Weights of a small transformer language model: 16962 steps.
MLP neurons of a small language model. Each row is named by its layer, matrix (gate and up: input weights) and neuron, and shows model dimensions 0-191. Each number is 128 + 32 x the weight over its row's rms, rounded and kept within 0 to 255. Numbers have three digits each. A neuron's up and down rows have the sign that makes its largest values positive.
Before each neuron's rows, "fires after" lists the tokens most often just before its 100 highest values on Wikipedia text that the model never trained on; "fires on" lists the tokens most often at its 100 highest values on Wikipedia text that the model never trained on. A number after a token or word is its count.

fires after: "\n" 96
fires on: "==" 95
L4.gate498:104135148158179147161115125095147167084097147109072105105120098198114151106126107112141122132109149088184129214147090061158152093131151123138202175101144125125121140145111076125137100176139100128100161149085175158149051157113161081078143133114166150129085091145131142108160095123152140174165147161101182146094141094124106130144126107174123110156141121095153130133173131113110187127141182050110063177098106119147106143124164114133166119193121161148108035156088163127147112150095168040123143176182132082172146127135080169125174103163158110140138129174154104183137141110130104152
L4.up498:143144099123067093156129166184068138093096112085094146124112197071170062169111158107162060083197132129112113103138166099142152107174158123113138107117164151095167158111057140093101118094152153208112139140144131088147110134103165084132152145113186137107080135078122135145120168182114123139143129113139094121136163105183112088107119106175133183130099102148142119140082098094130126141077120150132147126184103108153123111130075138153177120142198112093126152100166117074139135134100156108134132185102125126105144139088059068172131128119117150136145179147146120121089136049231083108

fires after: "\n" 89
fires on: "\n" 88
L5.gate102:098150112134156154160100167125160180114234142131143066098080048145190132140105132119122133143093146134137150123134127108100096129112149129129168149112170145099191127109135165103085156108086092105156100132102144163139143136203147133156145128164124088129137101184137143154113126131122149100150168104129110097134094095100204123119166129143163165168120145156121148171133100085134132125124126133086190119140172097086174183221169178103167108108162136110170159114133167140122116173086164104191101102094207105111110074181113089171139117183111141087101045102131069137125112117098137085
L5.up102:083073102163146160147103146193159126112146104154124109126088073141122094102081144079128162153099158072159138135057135146148168165081132161059157143178143103071136120204111155138131206129123150134110154123113088145160139167199080076137171153125092173116133128122170124186115106193107141127179057086103125111142127130097170093143135183103168106131134138157161126086159144136137206105062099127102144153158140097138159102160166127078116094113126162187120153086118178175075121112110093139155152125103171102144127119143095160165129126196183100078094115102130101114135129141128128104

fires after: " " 33, " the" 32, " of" 6
fires on: " end" 25, "en" 11, " birth" 10, " following" 10, " End" 5
L2.gate308:129133119188141139154117070092168112131179132132143105077097146148128148125168136124053107047131152144094071100113135111103139104107170139080095094086108111095155135083110131147183141119133117151090126141131082076118111149133147067134107134116095107153133138101106109096106161078090152130119120149151130163116118143082169114097218109118112070125111196186155093117121162086111069163127090124152162127106102102122153163164146174103131173126097165112131125118119127140118098098132130071178126149094142153082124149156125197128128170226088134187197185148092116125169080040083158141
L2.up308:192095128173104093130166091137201091124150149129150121112087152180093140099163103138156134095096102129097144159151152129144151068126152185054133154106171132098088190129135138147167105132161210141132136140118105119104095126080155129101093144110103083171140131072138114058105167112154107155131104179139141199122109152079147081177173147072108140099094189145124078054127201078164142135098143137142110099127096093131132135121109170084132110137110194140116135146119103131099096081126120076090142088056152137120130132077081148101152137221111094085170142088105129107134123120128133107

fires after: "9" 39, "0" 29, " W" 4
fires on: "2" 18, "1" 17, "6" 11, "9" 8, "o" 6, "0" 5
L2.gate212:135150123155141122139101095121114068106129108167151129107151170168054102159083139159131073162072088128094128119087109131145139104120142194155155150144086121127083140087096108046120203156139156092126140145131062142150098114106169105127109156100117107130142134113102159123167116140196155135105156114102173122143147053129120075137135114152143162204187113133152158156117109095042169123146115169137089103079089083140139123117122048115133106148119138139153119081102085169181118192049136043133148121123130146169138138140135029171146120088094130139130124149090138113130155116174127098
L2.up212:113088131123130107166185078127128139166103154067146108145153149170136167174111121092107097113082072160134069127165125148128125132116122175139082094117164113154094104128168107090135172152139204126105129116116029112173070189110140197135143144092140102084156133079070065057084097153198159138148129104142177117136077107119111101149119083122102159160163080145149120166157113134067159157168091187078084150081131095101122134106059132086147136131105128129133120132106122150120118115094179126111142081105188157157077120120106129133169095067141145124109096106139137124111153143108160065

fires after: "==" 29, "===" 23, " ===" 21, " ==" 10
fires on: "\n" 85
L5.gate232:112168134141156133096111127111125141149150122106128120127093146112149082183063130075136145114169084141123208149119143076183177146173093126199031096160119126137091137178136134163105150061127136138107108091070201137081113146121133076127090119150118111116153126113097078201138175173161091151129174060164123103143087101162095081128160138138084095160176143170117160143106168059131136136161130176069170193184116122115123114109116183097112193124108176145105126114141138098125138079105154146156180085157122107116107137110102123137121111133157128128124051088155116160123096119143102130
L5.up232:133142070140125151148134136121125124162083140170110164157135127091058114110161193198127135140156148117100102119162176215151181112114129138102143133139130086171127121120153132168103162119160126121128105188134122186219090121107150103166105097121168117198143170147133128118113118130099121124114101058153102175144098152131162113172084181128119208081157126206096131157181137137208090121136123138085160132114137084175141195048108161092127142088117133134114136114110129192160105102157094179119150100119104123120197163172127112148115162102138152186137135096136091137126162115110069123

fires after: "==" 34, "\n" 31, " ==" 22
fires on: "\n" 92
L5.gate246:146182134080128127130130160135189157135159157158119081110115120117086138148157128145079122152115128112155199039106099125151062139152112099124116198112152160116131133173133141100165150117118084130119079163093154157047139161161119103098116140124154141092097098142122152144072056167147169151119150177106116083131140085147159134109123137108145158117075162098105124109153112110130112067143147093145129121103205118125172137151177210103115196137150137112107180137083170130066112140154169152118138151106204096121080112079112142138147101127078103125135100107174237111130098123147142063
L5.up246:081143113131095134095095147094138094119158081137107146175064122140176080152142126188136097121140123148132104148127134122071167152101187170153101185167209136137112141124158168127136078188106138134111062090008140146128134088142118104136110113098153160069111128129106091143157096113138117162127075176124142131084085184145109084164117143078120173133090083136093186193148131122093087093152070151081142114147120089131095115108105099144134144169105103116106147059077088175142078109113106118112146126137137128128116112164114180163163109184091077124131141136066108114135058099106123144

fires after: "\n" 70, "," 8, " The" 5, " the" 4, "The" 4
fires on: "==" 57, " and" 14, "===" 10, " two" 8, " three" 4
L5.gate40:111116168153123084155161083118152203113136185083102121058124099171144109154175115138174110139139121096151125123145152135129135095093172120059085102138138165178100140166139173127131098131143077134126164087095135121102092122078140140134139175118149116117153090098110137057137098175138107158187116190175161127099146040151182157119153107181125131132164172141159123168130172136112161149136137175111140207102125136128109100093084106140166087146115133160151160161044156160117111134160115163083111085161092153119116079115108136051132065102123148095120178102118126182094106120116042146
L5.up40:122153083108119161131076125085098115097120081106110107105138098188126194135142122151164113130171141094165134104164157105124107122093151098092128078094149153128124136166108124101109071124108104143132160073115100118126104181117081094124169157105108167154143164083130169070101149137177153145124108151082090092139119102123102119113120174101160120093145175118115156120088118121100063147171187163110069153084121160097116125133156089102103077064129150180126055136120083106063090100098084131133166151073103141109082137156143096168152105096086093177118131118101074152137044096243150137

fires after: "==" 61, " ==" 32, " ===" 5
fires on: "\n" 99
L4.gate370:140067144155124164145122075119141140121162150050171123129099160146180110167129104101123171069129129151166140081143166100143091157145106127050119158118167074162114128162189070139142100116150143126104092146123144152141169151098109125135100116133122094137109131135133130138106101184105134137110101089171205077116101119117178110163228121182124077146123098155108133180126140115094153153136121118122151167137129103134184078146145179087115177101123156105112196110108084133197149118118129121099138123100167181110164101131172153111186139145114119200117086153106115082205121113191148041
L4.up370:176147139121130121150090172108126086153145115085155093112160144133189106141093104109081136068177117114139143130085102167212086130150114081127140149125114065171159106187185134147131114140169139136147105174128185166159161147124116116072119126159117146103079142180134126123100088176077162184130094101197157078096096125042152147157103154150135163160153120130127143176130137057183123115105170087150128153082117171133135136132103203165076164086100142140164138140121148131126095126104185091127060099182099139110143140070113136175117088165136116120121048101124123122153151115125119078

fires after: "4" 12, "0" 11, "1" 10, "3" 10, "8" 9, "6" 9
fires on: "0" 13, "5" 12, "2" 11, "6" 11, "7" 9, "9" 8
L5.gate479:117161210127099082126113094082097140107137126110134141120156082137094093142159134121147113159085095155104137078142117078117137121129160133145130100156147107109148152135139157098112129073150187134180165158109088190173102170143175094095098155133134053100113075115122127095098108102136171150037150140168083142074117151189139128114171174076123125158135115160094121142115241102133162167110082205106140089091145167126111133091109130087110073146114103170094131140148076164101150143124173152209159132127105131067113122115098083117051161136087143137100154167103119104139167126147114120
L5.up479:161141084132122052082134132160151116153119058177172171135141121103123171184130154153111114132119094168071189153077128129120187118178133116128126111100088106120104084125102081083038111155126150120132150129146097061143147081121105132122134110098130087061131120156140152142086176136123142114099128118091126106071137066133179133188169143191174107159147154167117117111114183101147161170132096140150122078075088156130155113112118134155140155126081112133155150074117118125078142122176203103105079102198156086111126076159102094099146158114098155134162146127157112133136077088049107137

fires after: "\n" 44, "-" 10, " " 7, " re" 6, "2" 4
fires on: "-" 46, "0" 6, "4" 6, "p" 4
L4.gate443:152125091135206127116110089106152111155121141101104123173112124179120164166128169151108144133130115054153111130142127086068163116147134078137095149126168077083076117093151130107202160171124129130164161115096148161122147122101127125120083125106103121083096135175078232144102152113131096133174053125143164133150148186151148113153160134133111064150158116166120107115116168129131138142080139085081145094125147176147141206168154099111180154111120080135119115125167128133124169113172178136113174125137112131126192092082121091136158146194136128054114120180170056204139155105091103157
L4.up443:127152120134120084143077154100138144086149155108073138186121163101139101146140202145121125123098140073112056073077141115125130124160129116157101104061085114093110158027129145135169182117142174124175109155096146171177108153114100114117185162113078113120093107110101159122148141105123090109119059120098125164159117150097136101118166129174139034160096093158147184131105167144111181111125088119116106106111138112116146166147126158106119086168105143118099045091093097151130165153104125151069108136123176139113164177114111121188145115159172112051114148196147086190143136110117107112

fires after: "3" 17, "7" 13, "1" 11, "8" 11, "5" 10
fires on: "7" 24, "5" 16, "8" 10, "4" 8, "3" 6, "1" 6
L5.gate223:100140143175193114092097081155127153115121134088066195115129083067150123145128102097098097089154079107119128165107097154075084104153138132144116104127167140136120148107158122080141090108102139049157134034149202156093102154103109097125137167151133197124057170113051128163121091106121166141083115131098164139191118157116103141158176133124151075159081141135163097109188173173155128141138116152104168162142122080134171150100098109109159162105133119151105170137152095115124169122164066108108119155128107112143117102054088087113110135143115142126086116094104076163100175162167179143
L5.up223:121124091127105091092140163219079138211129042132111132161108116114127129158124154162124196097168080114156137101131139132157108150100070140139107065184141123121165118172151160145128120154118142091105093151200163094138143141146125056131198175095109098134118098158135128106120147122144142111122095125149052142103125117122080149116099105125095114129147145157085077146113142148122112189047101148129109176137135156173154094129143173127083169183145110152096154120129151146078171077155122078089058147120106110125130173069135170047110165147143082160131199114150118138140162103122108131

fires after: "2" 38, "1" 25, "0" 17, " " 8, "9" 5
fires on: "0" 33, "2" 14, "9" 13, "1" 10, "3" 7, "5" 6
L4.gate474:139143145115121033129113161140129135226134157166128123099133094144183203149117190161142095145081165093182038190123166137163121100104132155128159098136099089120107142133126176098130129078145132132083161114163131157146060085128124123114106155128144141119140115155207125097085097152180134110020148068153131170139151150155122163116142125201087090151162101156159089105152164104130124119096110116181128128094106147086127129155082137093123166102197083131118109084127078122185101105113108117173166140100193132158155115143089096136116102145110097142125141180140153107116109136144115141
L4.up474:093114126129099158091121104081098194124107078162065181055175100143199090161141198135096091135098167181147173085177111115159119135132114118203119155109173167100137177123133135115168092086156136089124162140123089085162119158177104111169123107108135083194074077133153128182152122128105066140139079118139123135114138069158129124090096136092152147140091146136119137188124062134114121126079090133139104080126089098129137114122107126147156142195129103110171113116157104108103090105131088146090136126151080108060067105146088110131173150090129113131200150088114090143164145118125125077

fires after: "4" 19, "3" 19, "1" 16, "2" 13, "8" 12, "5" 10
fires on: "9" 44, "7" 20, "8" 17, "6" 10, "5" 5, "4" 4
L2.gate24:126109154157167097149126050099124099212150131106123105142176128108120107103144112100110111116077039165127147136088134162115110196143082120144130094139142161113133094120154142123111102144156164123142152147153150159137130201124170121063081130106143063152120076094146098078069096084033167153169072128136129144158163111146152175110131151112173129117152076138137121143153099161075164102090110155154145152101079084068117116137130163111143106068089106178065147100114141161131154160139133136159147095116115068137093145162145081111103119188134171163147155169097140053129150174145081133
L2.up24:158130142149100089182086118109139119079205139177115150208123106094138178168109138111124127023143168131125135109147110150111133159113114192083122110091119141101117086108157197101111106166088135123141124165176190120139091143124134149156112144171132041103123123138130147162072130144138165114133136124157158119177175112110126118074111135165093070115095155111128067071139146099178111145116159093134163130185120148179083134085120185094149135077090122151115080110118096142099096109136122073140067172179136114126114144106082069177112145082182123114108182154114166086103117166108163140

fires after: "1" 18, "8" 12, "4" 11, "2" 10, "6" 9, "3" 9
fires on: "-" 61, " in" 9, " /" 6, "in" 5
L4.gate122:155123132150138136113143083075111122157146178171179163134193143086175177124062076125167084127115146134100159120110145152132080081157143165123121085155085134119116170179157168074106140110146152082189119133157157185050084121123137152198152147132156106149062074125079147124120144123170111127107079090119130065120122117142100146168120172152152133094115074158148155143160132141070130138098098155070157136095144124132152070100139103096064073116206169154134104110109139130125091123159092138122134178151114136118129143179166122065093135115083149122181113090099055130100114105127119071
L4.up122:115105215097101167099135110130105106126133082131169152116155058164120095132079114154090169098118116107157102114050165132140147155182080146090171149117100100048137150138167147125147118066148165104115133081174123118069149128134160123171101106076106080137110107146117107094158166118165109159091147132144159116183132157111130148138082164100148116065070115149130103069103130129150127161195069134125157053090108171129110077114146125089188130109135129110139124116151123108090109120117165063202115161149129202155094077141184116106144118117168080141169189124116151130152141153143161170